MLP neurons of a small language model. Each row is named by its layer, matrix (down: output weights) and neuron, and shows model dimensions 80-335. Each number is 500 + 25 x the weight over its row's rms, rounded and kept within 0 to 999. Numbers have three digits each. A neuron's up and down rows have the sign that makes its largest values positive.
After each neuron's rows, "fires before" lists the tokens most often just after its 100 highest values on Wikipedia text that the model never trained on. A number after a token or word is its count.

L6.down577:537503498534516496508516528502543472473479460465503511491534540503494507559518533473486495515555527488524545496529517482520518505494493518524535500496518510500518504491508502476508498516481503480552504546490497470512456525522530502505444502480533504536506499509478512486460504495485553516487522482484477491544525459442452490481472473499494520545496503455453506461562495522554535526471518457503454477485477500496509487457535501515515512525528500488439466481513519483512553501530486485495447525460524507495508537515540491498518506469499492510513473495501503494502468491489533516511477521514511519531535495487482476513479490477457455523493496533495512498496456500517486498497516501470509479502498458526488524578502485546501504449496473533517465493537500487509496513480552
fires before: "\n" 25, "\n\n" 22, "| " 10, "|" 9

L7.down176:503504507502510484502518498543479467526482505532471491539504493493505475518474473519530507502514507505513477502509488534538493500506501517486499513486468519519498527517497494519486507495511538485481489463500495492517494526443487500508489513499531545557491484537485496499525510477505728503508509500533496501480523494508515547504467493497491508520488496484496466539491507522507486491477479494484510532526539498494504505509545506473495501513520473509531504498513422494517472508516495487519510487499518517504542517487522480536515494497512518501503499491499526456511485495511540493503509518480468522536509465495487495487507491497483498467505519462510521505451501504500533496502488495547479502483474507500516488512452481486496508508501508523516516532474504537516512502490511
fires before: "The " 17, "- " 8, "==" 8, "In " 7, "== " 6, "He " 4

L10.down809:499479514499501484510485500542515514490530536468532474461503553493485439467523457491532505469472457512508531497506495467518522516516467515458532501555481481506425469487500471538520472485487487519531514493484507527485485540481501462483510493525502515467463495474482542472498506564473551520538496449510474514482483501480507496503504514471501449501507499474524566526481446479543513509490507505501500488486474496443491467506477507514499490495477509447513500487486533468457515518449498477498499458517469462517529505494500503485454485486516508535460493509497496493520511516470510506536467517497511517523519494468457510501473509495519500488474511530471501459516541496537519506517510512556478471508496472502482507508548460477489502497493468528505498479502512478506513502528520
fires before: "| " 77

L6.down581:493506525477530487509520458498509532495472516473567520528485478524517513469484487472496494544508495444461476522485497479523533537521514528502516521532489526523506520515480516517481514500523494486490511510512511527482468473476498521482519539486479522509487486484472470497472502501542605464481532548503530472518511509488488499487468507506527512490497545546509482495489502525520438441504514522540473474558522505510498552488501519525504536520490524484449509484486528510497527493498501442500473510503500532483475536490478499447467499500508544463491517479510479499533517516528497519450463488470494519502487525487496484484507495448504517474529493516511487497494508463506492463494531510544461512483522448499487472539470486479517490531523491559490476487499499473530434481494500
fires before: "| " 93

L5.down22:505524484501482502503478478485512484492514477486536496502524473508530488509513527474468505511465492519536509543477483497517468465501482492484487525491462459538548504510550487472510497543517434492496495534500487507501536520513481539509489545500480520496499485500540522506489501524493538509517508499511498484513557497497494493472462499482525505493515441495518508500466482500495527452499465566498495526502474522510486518482502534537485519497458568532507474488474483494474471527470504444508464481493477493526534460497468524482498481502527495516542510523484477487476500507521519505561521523507535464504474520485476507485535514449515538509487540499509515512578497557467500495477491523504482478500532488548543512502520513479483468470475492522487509520534501535501517502532495
fires before: "\n" 54, "\n\n" 17, ". " 7, ", " 6, "." 5

L6.down400:500489471501448483501505505562510521505514499505500517488499514470482481514456514473456509487554475524460554508569464508490484535490474496452502500519510487493520522499490485499506497502479493502487496508535507495476484496517525452499497479471473487465464474515491487458499475497541341490504490528502500480475513479507488519553536476491455507497496513499510463455507506488554506481510474503497461474481505486479527499504547474509527500486523510485491484501497480479502512497495538513472460496487535501482496505517511484503462490496517505515472498501493498501521504491516501529506498504524509524474495473532529497544519478511505511510542483539518509515497525510488505545484506470497520521504489515516479494488475539503470534504515518529544491506511484480491524524473487
fires before: "| " 41, "|" 30, " " 6

L10.down782:502483515511515536533486532509462483491519484475489487503535525527524483477536498509496516497516494558465466448569499505484516479484535497472511494462515486544498511525517512517511489513528535551499491501496494526496479550529502530489531486518514553535489493516545499492460496556517604470473499473482469492499516521538500510525461479490496491503507497501514454529514507487468502481464522482521516492494483463465526504534519501528478450480481528504516447505495492474478529512488455520526467486457482509511503533499503461483528481491486464470485528490461464474511457522485507491522497481506546528501495420466504480519490488518485485457512493544535494504491507494488485516481505505473486444494485476547525485490520478470575511497516495504528539489504507493518526469476526
fires before: "|" 71, "| " 5

L7.down306:490530488518490441516530536438514451489532528479504497493504514519511499488507478492510531519496497505507487485532513443501547515514520530464445493510513505482505505453533498492520482494493502464497436502456506459487529507551502508487459474540521415502489489455514521501527486577496536514461502461526476504512504529509503489500505488473519487498481508465467494503476515489491498502483540495527516532500478508486461511538484490504502510517499547501491490488482522474510502490514518500481502464509508462513511504476513518477507461531569500502558487506505481514577551503486469498466509500483524525525475443485502481544487514537492493482516539450517532504543446512538495433496499518514472490527513479514500511559480470444474488502457483507461505533500511528474530477496545
fires before: "s " 69

L8.down208:514509494519479468525469504474513508508486463472511500494536502502482537491486521537546516480505483500478446505517511504520484519533511513482491482474490505468507471512462460467484471524529548512495482517529478482482510492536525521477535488499480523530516486550466551483508501494506412552507498501470515461478520515528494511521500499523543495495507513448505483505494485467484491524468503520532479479479526511500485536497535445551512516473487456533534500470516491494500472477515472522519472492495481539519504548509488516491507510519537459516446498494501516533484510468511540495482479554483486493527518482491531507492542527503516530525530520518531506495481418476458469554481475475507468505473504517489534481482479542476492495493523501468507475500471495538501577484526499
fires before: "of " 39, ": " 14, "for " 4

L6.down375:487480494497493509495525504487497485488476502492474484531516515473483477546488491517507490490535483488519475513514481519484495535495494501500482509494481510542509498490509486512499515494522513493509496518506510507498493520480509507528496495505495511530516494494502483526519510516503758523512464493484487517499496506523500494496468506534492491471515517503459475534497496526489490508508467471512472510503501480503506502495536485485487509540514486474513487530464442472486528491528449500517491463500511533492491499504508503520485470493480532508466531484511506496489494479487490533475526472497495537514476500498515440488512448489520497468527529488504488506496506502506506517496533525521488508484486498517507493513462505480500545528524478523506483532515500509501526490517471
fires before: "The " 19, "==" 14, "In " 10, "== " 8

L5.down57:490488505489469539524487478491488490531481477501532525437512496550481517485477509503499490528520539465499489484448492455467512445484498515468502485507542500529491508447494527522492545497514490447455501503493492459496509550457464489520456481508525469494458508512537507519540515518551403470496534483501478475543544495540561477490478526499488496550466539505482554524507548487472520516531521497539499466494467497556477512495493513499516509497465484536508536489484515477525532443537544461516511529511516530469503461498524487528506525489465522496489463527500465487509521547486531493541540548510488538485482512469510469474503523484492534490547504501552511489506527495524499497522477501513496470495559505516457524489523490498516478491516515523512475541515495496534494510519522
fires before: "| " 22, "\n" 19, "|" 11, "\n\n" 4

L10.down621:545511514501502490501497516532494512494507522461503488546530472522473524541492491493518515491520552520484493488502518502506517531503497503486482476456475473535489514476531540502489508508503496520496478506489530508486514500477505487549502511513524564461515493549490484501519481472503723481470490504518514510482497499523465495488507526480489519483500511465514485495507516487487508488468455506525509522534484453495512506498509488468501459505478519481543471495492482508519519533456504513523484488504540477518500492529506499494531486528498509470515501541518508498496515479496488502486487471529518554511482525491501468521530501448492491515487477489478488535507472492495516510514491511512484459518488481493515514536490516464541484468516503450486499510509525519496495511497532
fires before: "|" 51, "| " 11, ")" 4

L8.down505:474533531499491478519481497517521533526522570546516497531497471507475504499488496484473470498530514522533552508500550473515482507543465523478480540507485488489514511514496476502541519540507478474473526496544497470513506490469486472484500508551473499513499459469469508515488507524474587520486521470458483533471527550519487473492515585483516524482526501491503507535520516497461489494533552471482487545496508464523484461482556474495496491497487496489493477488512508437533464531520547523495494542501529482498534510435497489508501528504494513500460503498504453501461533487519511466520471505494525484515513508500493490468508503453474523486515547517527451504478505481479532484553490496529472460509518481507533482467506544506484527490514501499485455530504448504515480497521512
fires before: "| " 63, "|" 12

L8.down272:517438509510519520496496532451475506479510497468491457488499503492509483488482486499502499504467510467462506449453455539486488509476492499518491507478497513524530543529473506469510522449490517514457511524487487519472481464480496493487529516506515454486504512531517527522519500515502459532484495468509503496510478534506487522479497482510492494497516457513476483512585465519489529528492513490488485506458539530467539541491513509540478532498498472474509536465479502525464522528502527532493459532539502472505493488492471558484496511526473481501499498503480458504488451468477483485455492473493507516524523533512543523498491497517512506437490485497511455482528483493512476497526495506459495492531434492483470500484526471478515528494510478460521518496486477494457554445493501
fires before: "d" 24, "ale" 15, "dale " 7, "ting" 5, "hur" 4, "aw " 4

L6.down284:468463511481509482516506476493485510523461530526492515537485523506472504503475469467498511494517460494485516458516510503471510516480495493477490466503471508527518508503479487491509507503518496474512474473461527486501451539452519504533546501510510471542506516481506487495506532467546731494525483474510485482477457498495532508494478483527489510512504518488482481542468506526507509522504498465522501510517522518511518512509532528506504496485510463489518486518499458500499513504512497504497487461505515504475504506507504479488499486500491500504517512461533471478486493469508498507486531479499493496511517493498547474482481461510498528467528477513493490536482512498526523526506527489512531501488491522483534526496474465495514507497514495513516505534523535476518519490516476
fires before: "He " 16, "==" 12, "== " 9, "In " 6, "She " 5, "The " 5

L7.down347:539556500515527550534480502508503518483468484525496540508525517471518494491478495488485513524458517511528483514530448489525512457516530504493468518502506492444473499551509512534479456531512431481494524534470508492542510532500529531481477476547503497562502489485510524491492524464517666484508509474498501499500535507490510496467504540496511491507495480483510509467462481447532518511487463500480477521488527425503477502467482528522458495505505497524499485535502495504509498473504540525487472514490527499548507505510458503476489475533484520490507497490547504506497506504503517490513470504490507507501505480527474525469486528504446483537499517455513483509520505474518477521493486518502517448538492471504474495546507482491510511517524483476518471506507476507502488508487474
fires before: "\n" 68, "\n\n" 32

L6.down756:513438479489515485484516477466526509489489502490514501524534496502491498487531500473488483509489460529484476489541476498452491493555490504510498444489498513504513499474505480556494461477540485514508511505479542536506501547472522540515518435511502490467471501470526467538469497469529521510509510498489515530493483529514535536491502514492488488500533476504477525510530503510477563457508491465551509466507519431496498513527523501526479516539468511528510540499487506481500524446476458542527468539521489505551501473511499503479553486494502533531524520506544484508468511501461529492479505509481474518484520464534538456495519490496507490492515521535524490486432532511470488529518500512486527481465496530465508521532533534534528498523467538505562490481495531437519517534504487
fires before: "| " 58, "|" 29, "m " 4

L6.down1004:506478504498486546493495526494459503479535516494525537502539489466476463469509520507470522490499502545505477471516502487510480525490514461499535507506532483539512504497492509496494478512481451481484533490489498525507515571518454531478485514475500482476492488488483485512516480521483650518531498484485526491515535505500526491491471475466524473516513448462500483533465462472489531476513467538507507486468512459546526527526477509502518541498508550530527473513519505484490518433503494520498472475492502505518458522504507507444451484482483532506511504516511498497568506480507495495515501490533507472524492494543487530468493462488481525477470519489550494496526474503478473496480507487469514491488492478514485494531501526478442525493476500465479522482516496536496534504461497
fires before: "\n" 48, "\n\n" 9, "Party " 5, "(" 4, " " 4

L6.down306:549478498512508492511498500469534466508524515483542457499532498514531455477496528520508526505530494503472499530504470499453485482444487478417501520507491456499500486510517504505488501489512520532506503539483467516523496501546518489518546521542512540498482480559501501485508472530466436472465502516513463479495505522461502527508505490506492525509489502511520442533467482510494528535521512505495475446516469444527471473511539513533524503527472525469518506511502539544471529470502487499489498495482515531465479526508469510486471530489513518499452505501530521539575466491497521532510510482514477507471457516526523487516467468509516486491464463536522494531526523512489500540511478492495528488513495463515526514449539487466440490471523499507524497504465511476479504493498483
fires before: "| " 39, "|" 10, "War " 7

L6.down130:516498503508482517500493499502490512509486489521515529468451504486515461483469540488509501506486488503495482512522494467489504494537456493513483495473509478445447462461494509485481445475541503518507519472496512506484566494522567497483490517503523474497481487517448513480512458529466444482539503459478483480499482478529479510504490485494511504504510526513493518469504482492504548486451525451532489527517546480500487517465505490496502513516511519529510481491507468495531535459473519469556489474526490529510475511487500504544476577507487502473511504495505505504471522523518485498465511517470481536495517446490518550515478525446524489485487511474469504534500447474456458491494491521513498538501501509453506506533591506492514519468454502503463469496496545512535509496490521
fires before: "| " 30, ", " 21, "– " 4

L9.down711:479516463470502527478497560455493523497494501493510472495506561498549470481498513496495483506511515495553477476485529520483509501524518453513502481527443485465518524513490458499497462496500521506489521516514479507495507505490485520537530505520531483511527527461480525470504524494503423506502463454510542457474486447498479491494502500488497516526521506465493497477499489510504452486495523461511503475499495496545511491455485528491507479505512474534443515491478451567485488507490490477499451441529514482501502509527482497477531483484516518496533492498496492521519481465514530455503496488483498514438484472487473463518514523431501515521510486519456511504495539485520511497512489483520496501504527550570527475524484520522491543501498489510495516510455485497503555498457479
fires before: "| " 58, ") " 6

L7.down807:459486477476483499515529499492496485507486506514461499544498539491479522509473480526502520500540468488492473514510501492515480513457509508487495479486499499572510503485494494497473528525522518499532513481516521489486507548461505512486492552519490496502528472489519495499538517505539731488503485499495491490469475493503452540473484488517477500497511503480484515554506498507523491546508520499541475521519524516471499471520538511511530491516498481537530499495505480512505492491511460506524477502506515486473542506521488464510522491513512490507484503504522474491505486477524464499510529499497472488517511503499501512500497491506498504483545545491531543493488492505503479518496527500493513510525522496510512506524423485515504520498499460486521491504505527514502553487456492
fires before: "The " 19, "He " 17, "In " 10, "She " 4

L5.down237:469476515435479490461512531472500524481528483476511485478496521530552505495478501505522505528470487461509485523495489489534481504503500468511466501509522525479497504536514463522489511477514534502524510490456446511481501551526468523500530473509525507492493493531480486496501512459521493536517510540464509493476524504508490458533525509506507506522523481454501471499472509487463513521517534457529490509482567483512538522499495509526460438487503446498437489494501501508522511529502482513472480559490491523531522478485478493500513426491508509509529514519522485464488515502495505516476508518543547532467504463503476488514505439495479473530508500513477518469487507503497524478502489449464515530519501482499521455554438505490515492505487528462519475480533481522499503532498480
fires before: "| " 42, "." 20, "|" 8

L6.down423:515507501520536506468530538476471517498528520471494485480523546527489465486517574449478508512495503515453518534528502479509555499507481465486487501462486486467493502499526461516487470478465504539515513539488486531490488465520509467462517484523461484505466465516507510490505496539487464547511523468462505502494523531478476446520518532500512484486592510521501497453515457460476503522513506523523480509505469472482469489500551511518503470512474536496529509509510517468534530515501491474504465467535525532528493491457514516465494545484520533554491460523509470505530522495474506465464505533488494522481507502536491527504495448541532489474474492500513468500498523489494476505512454473542470489479528488522479494505529566486481548496464504481491475506529505513470534530482506
fires before: "| " 46, "(" 15

L9.down294:523509514506544477531511482457513489493511512483504552522486540510485510505503514498479485556525492488497543489538505495481506532474482536466479503499488546497457489486524470491476514473534502492530513474497535508517481478501477495478499507477499509482473484490545540545481488522465505526500497472498485457495466491476486485474458508503505489530482550472470454530455482486523501497506505490499446471586478494446502495439515477452517546528426506453466518500502494486496525479518466516452511501490515470498518499509492532464520490494504480506540462505502452518525474482506539519530475489534521499498498503493535510539494532516462522494483496500474500489499491485488524536530504541548510511502477507492506529527531527487469492468468479460469474482512512535486525532510534
fires before: "s " 64

L5.down130:490556466509500533533486508485501487508488482496502508483526480508522485515485532517511518489499517457512530481459468498461485514472519492469461525503478486517532508477488500486503495492556501477486505531503440496518516453473477528552504507517465518521545510496499439537498520511520466510519466515501446517538505510557494521524512496508533482506469501473489503518532483520495462483483450481499505517504488522503481490477464524498494527518503516455521514464526507483451511530498503468515485489490497526498519510483483501546524477486526513501472503527484461541502493479533482489511519549494519503517507542500447528491513493512495541506440516506500508514541503485500468548488470505491467503494490449469498516513477504504508454488484516511523529506544514564506519471526482
fires before: ", " 30, ". " 19, "." 15, ": " 10, "\n" 7, "; " 4

L6.down695:505518470551543516535502441461527537494511471505497496529491452518493522520541520517485492515480516497512482512498458478517514515511517503527514514526502468506497510478452526443512488515503494499512527495519485503474499506539465514529467528448461540494494500518493519498478508506507545457510483489487484472513560544494509471500492538499535542504464469504484498488489456450496478485535484526482523524492487521495476479515466494480474536470517514508459475518507493524503501504522502524494468448488454518506548526487485545520488530533538491520552491498465452490508505527556517513506483516494508490504507517486498467498481535487481514479477463526501521526516474483494525473474473436498514482523499488573510478521480508480499484465506533517480458455482489442493527491491468
fires before: "\n\n" 85, "\n" 6

L9.down497:475502452488528470507477479471525509499463515495489490481487502541536505478524528491550446478526497544480520491511520458495485515438512477533484462448589497546464492497476428476534520507546522485513510496496523531520519488520513515504514498489492487551502479510490496463501502478494524473494479512445503460474505523515557477514472559516522506523481517480504487499518517509477521473474467473543475488470518521511555513508483447539489484481460485466476521472513527486470496501518499474496482508507491493493510508514530431488472500499518459508517535522535510509484484490474465463506511541543515514488507503472484466514515556516482472497483519520539507522451519497509513514449493504512489476506507507521492514456478543488507515452509484488510543464511498490493524488459466
fires before: "." 51, "of " 5

L10.down678:509479517520526524557473462538492509488476476483470467458534441503509502497526507458499484490492491509526532487545510534496471512491506464457498503472492452515509496479514469514483529502494481495502479508512505513503491497455471498554476498505525525576537471485496505513477483530490622549458522512482480535506473498514494517507493534506516528534451486520530495505498471480486487516483478507491503465493527522475521519513523488481531471478515486505478471489477505503459516494476471505476507491526472531542492471489501474471526520470519484527475490489470473464480508492480463531503502523494505493497517515444445497496523473447484503485450470526480514480499530526485509488524505487512547430483516502496505503493459486495517502508479522517495453524499498530530470489543486
fires before: " " 33, "| " 28, "|" 22

L10.down774:458532481535483485446481514469493504525514509545531509473529465492529493508510492426546490486525522530478522471485479523520468576500513464459435516536465477495497462511493489517532505528484482505554498479530499507508559518467454490533471512536472518533510522485518496516545492502491475525508500527485533523487512517517513472533479514496505536487467457489490510475517474454490500503489498519521564508487496487501456491492510487488488524522479513477482482490448447502503502528515518491546526513466521536553507481497523493521464492493458482450484506501470452531450486510522498502521497490509519452494482501462471487492502541544487493479493485481500461491498483493502483494491530521526520486495489480485479508504466473501536535484468501531492506506504468479508521508524489
fires before: "| " 29, "\"" 19, "Ro" 10

L6.down260:522482485506524499504534546482476527521459502508486502523482543520515501486498504481507531546484494475452498522501514496497531529478490520498510457489487546523515521481591455489521469500515527526479484479491522463451468498517490495514487470479484506487461511504529507521501490522486530483523520490446505519519496476486528474467516486497517523491506522530487520478504554543471524523497522513508492523480495486485529520513505555516536521532525457494506531498457501456499515485516475491453512489471531515519548498490503469489512474536480509486504479500500499541454516502501528484509517510530519517496459494561511488532506499514463528461504505502474508529486502469473487516484492519516532511480474511511534506502544504434457546515485470502497487482485521567479514501489500
fires before: "| " 30, "|" 18, "." 5, "ft " 4, ")" 4

L7.down128:487468498501492449523500524564502473514498505463530476437429500518488553485511483497470487485519509464496524500498467486497518525470501514488536514484496466496508492485497514444512478511487519481506467485466519499464506490509482511453529488468502469468514511481479481499506495506499421484492531521432471484502514501490482478528526526507520508516496508559497505498469477457515504497535492546487543532480458521532483524469449489505484542492501500545490506495478524493491513489527526462484515499535534493463477486505522514512473486442527509477489514485502466513519510515528491511488483519459493531491491495493466461494484490484540514487491482499509492476471507475473498520504505475490507507514502524452452507520523527514469534496539464511474458491528466471495525482511511
fires before: "| " 52, "|" 6

L7.down633:437532482509535460519529510499442501509513519483493519486487495538508495522520518505525515508513481500484453509525498512502510499532481496486489484501473501470497526494530509540550497547505497490493500473497492459481486432533478482547504516517496476516474507453507503471476537511527550509458532525489484505510506527518482489526477475512497515475486447514466508485457496484463520501505457484505495470562521493456471472452497496490480534486495460495493496460519517487465492503556499468546501459512526452480506497518463518497496459518487500517525531519459539558513503505503491483486481484507508525503498484503518473496474492516515457459487492500528509512523517500505516498535514460456483486518509506498486497522492458518469540462481480470521518502513547493495509539529497
fires before: "\n" 23, "s " 23, "\n\n" 5

L8.down10:504481495522488482486521434485497549528510491484499548525503486472510509518464509497480504532485481522526483499546460492486456543501495477493498497537472471457526549499485524519495518501532512491491476477461468470486538514530514524566488455489495516475507517544518491509496538463518502509533466532520515520524485474527514506521474549470489507469459476488463443484489508495523456521503545486480485522497529498470492517508501474533533529446493512574514456472551491470539509514498511497528471520467494506511530491508489495555485455592491489465522487486494514539509508468495507500498497498478502484498552537484471520449548480498471525537501458478457491485485481503482490497523472469498521519527510488520495519512519522521449488483498479528519481516461502506520478499500455
fires before: "| " 64, "(" 6

L8.down910:520465463526480517504517485458525478445491479474491515504500511517503495495537530485500540497491522483507527513530486495477499497494524497505516462472484488482472508457516495481499496517500480522502480464477531437424499534485503506551473487487505454467464524478482463526524498490492452512465496489426492567500458462462519510501531547498468534519510505423538532479500494473515487501538520547509461504483511488462504508489505521536545533502508498494517480532495525499489516502503536504492505487471498455483535472504514508492457515461525487489500529479528459540479485516453505516529497502491508525497539501527469480518487501497480429507493506522490480512468487500455510467469503546519504477513511486513501505465464521543486467526506509505528478464496474488493498517472489
fires before: "| " 31, ". " 18, "is " 5, "|" 5

L7.down1021:527494462526520488512504476489505487500515462523508536505494500509484504541478474488520444499458507535502522490489527487546485462522454500492498479488499528485492495527472528457559516539496516467535481502470507507491527514498444488529475518505496511510461490505504503479496556494503554512492531539428513484471483532470502522526485490494479522501519543528472488423490526526504479481439497507505535503460501498513501467488490487470482504514491491502463461515476482475441511505532468475471490422512510506498473498435485461494534466532483502529520494473473513495479489489508455523469525492518488488469463540467545511473487519498492501502477520468485478499530506499532486537469534531534486477518486517482479505523470509455548503484478481493487515522509475523471551515516518
fires before: "(" 38, "(−" 18, "| " 10, "s " 7, ": " 4

L6.down911:479467489494477511494480544526528513512491524565491537458471490511478498517485493493486529518523531432484496498527455506523513495541520481466492516521476514464528519505488485483501505477527488484482462514529508496461514474503469475521484496507503500501464507478423493479476524521517510499483492498462483482512506490501495488556541473500504538492519544520522491509517498464509445533503491487528493487568537512470538511511515515511526486484499501535501488539504469478515512519547490526510493542522545488499502471460462481491471515508469451426498475459496495536558517475519487450505471501483513516479549498525501518515471455501508520503509488556499519534552500440478498495517482438505499488516493544501520490488496510516465480490509486527530498495500488506525485488473496
fires before: "| " 22, "|" 16, "." 10, "0 " 6, " " 6, "1 " 4

L6.down53:492525490471469486526471499508559459487524504506521505496466459493475523465493510521499550454433526468488518505501479504502473483492465513509504537491469505513491515486498510489525517498566470473459482506536494479485501476471488452470495502515496493494459520491518480476459492487583420488504457481469492449472516530497543514511498466484519517468458509559522482521486494534481468494477471494466519487569471478484534525503497491494535512466494548508498510531492473443484470499500456475487502520506484488525468528497510515486485455492471460492505511512484455561528497503493454482496468506471533453516528496519536511477523519510496505552488486519476509533524477507464527534500473521506530510498492483507503489473442522514496479505518512537490507521467462493500517491504451
fires before: "| " 38, "0" 17, "|" 17, "1" 4, "12" 4

L7.down380:523502473514493535511516498509477515461535466468537472461445462521527468524549466504464538498464484457512460543468481500518514469513459496474521515486508434519532529471507505491489446459552483471476493488524513497480501488500503497503535497512467454451477506472442519522469544518541510516467487484518496539485539503530518488521500463525466496507507506505479501507488467519515495476522461498503492519583468547490514489486452531475519536498459524480510505454503493477483492510519494479484501521472486497521472477509499518498464540505492460521533488531506514503512460461497523444473471506490467493482510473552476510507484460489520508484518495482493493548492503462490503502484488487505519524504449516528465474483474535514497546508506517481510487464503453459489494507488508
fires before: "| " 56, "- " 10, "|" 4

L6.down459:490481473514482515507490520491471495526515438488513531440478477508509520527466513483492574491496486482464526457492474461474513493532540472480510504505494484518548584482464499460506536459484477505450527489533530493488483477457519498519506481495534520500498506462492475459506539512536498491511492535513487505508482506498508509536514458468488512471475489523536490494486508466566515510509490522451480478511499500469505523478462489526492540497511491489495526536485489466458485528509485478509484473468544569491500496485506487491522489493534494479512472507480494553528499493471471488505494530432518504462463475533507535497471493507485537513491496549517508489563537474478503544444511472517483487516500540482494473504486487492488473552494464480502486523493484504479476509508474
fires before: " " 25, "0" 23, "12" 6

L6.down365:476529493501538508534480537505490476465482500544486515477483528497532480492472512509514487493509504506505475513462486477506466470509540483486546525518485510542446461486480494497458511530514481499548459519547484486481482507523486477484510494493507519541528475510473529513504488507468460493512512474487516507510524490482513473519511502494527504477471534511552487488473528521509443503469476521486499522498528475494540528504472524601530523514510459490514455497504495500502526485509501476504512477474521481503507491456482491477496477529472520501524482467479479509497517506467500469482467502503503537495493510539499535521511532506494500474488499480503542511523476488504475507527507486491539486524481486475519483537584532491549531503543425537488477482494497530486460486477474
fires before: "\n\n" 23, "000 " 19, "\n" 10, "500 " 4

L9.down95:535506508492539525483498486464501537481560531490519506506521503493473464531494501501477542515528534512482505491503505531434496489468518488483522481528508548499494493489504489511536506511494512493496496475509526480494513500490532505519491496482480529486478559508495510530511530531507576510503495448508483543491451524517451489436477457459496476512537482506515506453511470427491532499545497503559496494498513520513518511446481496486492507507556507484477535467514537498474492518507543480515526532448472493493508496525510465448479511510525499480519472485495495502487489479498470470503517496510471447478505502508528512471493518523494480506486497513505454497502487501497486529520472498491522492466532494528504507466502516450508523542497488488501492488527510514511495460480481
fires before: "of " 26, "and " 11, ": " 9, "(" 6, "in " 5

L9.down335:492493510549500508509488501508467509547512445479502515501491502526521481454526517502503518457455474437481550531466503493527466541498524471492483456480465505513536469551503521511502451513512523476474534527532488524474492510516524514495514509532494516536455488512493481552536525487528533525487465482519509503524513509513523431481496525504526488490486490493487522472486545464522480468504528505511499475492475548526483519530474510505488504504476522447524501513496498470455533498528481499548530481496501534489494516477518511493512507452523483458510549510493509522474467544514482525472463510535520512464514527498483514501477555463504514449517531491513523520485507437469500489491467497497513484506492513483512467479504530535534511459477509509543527483485574465547484489494497
fires before: "|" 28, "| " 25, "; " 6

L10.down688:523504474500493508506481515529528465476526489507520505547470550512503530512490532509465511496501494500488553519488460497494471510483496503484478502483522497475494518488519469466504522494493547498504518493525528533482554550533540507482456490498481469456494499484456479538504548516511545480515469475491476515511507550489487449529454527500524488500531526495533489520488485451504495504511511518512485464501510469509481479472454516489509475495518476497506508539462517449546487512507446477455504486523499470504484495522539513488456556525541501532533491504478499477504480496485495542511485501466486469506534531529504461505502488498511505516495505465477469484483525512450488487487450485518452460476527524492467486475550509482508514505452508472521476505479462474458537509515499
fires before: "of " 24, "(" 10, "and " 8, "in " 5, "on " 4, "for " 4

L6.down1009:483494527485490470509489496494492495515511493498521470500492472477484510478482512502550501493547491496478497522482481519504513533526540514476515505513475433534472509535505495491535488522521451504464534536514506498445483469473511488539530492451514482515491495514487466482463499508455498506506559518460547492525479510489491484497445549473528485472469486506475495516481512461538499434505569512503527507469483520497506505485497480514504525513528478505521480479496501498471468508485539491496491465476523488507488489511481482521489488508517478450517486474502516489507555491500522530443532523459509510494515546463488494554536492495496474523485483508491519452464469534464507509549474464478518486474539467503515491493507496537479502502534486529487518502449503485541464432535473
fires before: ", " 47, "-" 5, "| " 5

L5.down740:522516534542524496519505532492502496526478537501523519517506518494450524516545519462499489498517476472464511488553501483513528522494524512524503495489466497498458502484526465515464571492533532485472537503476480481503520471489486517561530489503529496479510521517530482540549492515524447497492458515476509504483482498505518462530478494513485505503480486533486515526507515501526513521521538521495481545514517515504510470482481478518531510477500469505422528537480462494469508410504527505476489497496484529520471483517490500523489544465524572443487520531508474449481527505523490526499550498544496491531506457483519483466533535503471495515525447519533499483481504498538527506482502499527494502482497464524484490528493530513477524498507471520484514483518506506494450534494482
fires before: "\n" 54, "\n\n" 12, "Early " 7, "History" 4

L6.down193:525544506471504469477521536531497529495492477515493519503489506502518505499489527508501515537482501525526514527501480463487474535480438491490464509525507523536530488489521473513508483515464485507519488477535485497518498516486496499489467508539468485498484458485484536509504516556492496538517499524514477496495551547484470532517516501487507522451475469504492541498516500515506515492535505493480490506513492540471497549567495515479467484515486535527489463470476488458431465523520507488523506515500490520503499505490507495502462483470501509479480504439533463529539503496487487484507487513502525526436501498541478466482508476527496483475469499496520502473503495489522514529459541505502516509495463523520511495555515520483440506525557514462489493508489469516512504484518497
fires before: "| " 41, "(" 19, "|" 6, "and " 5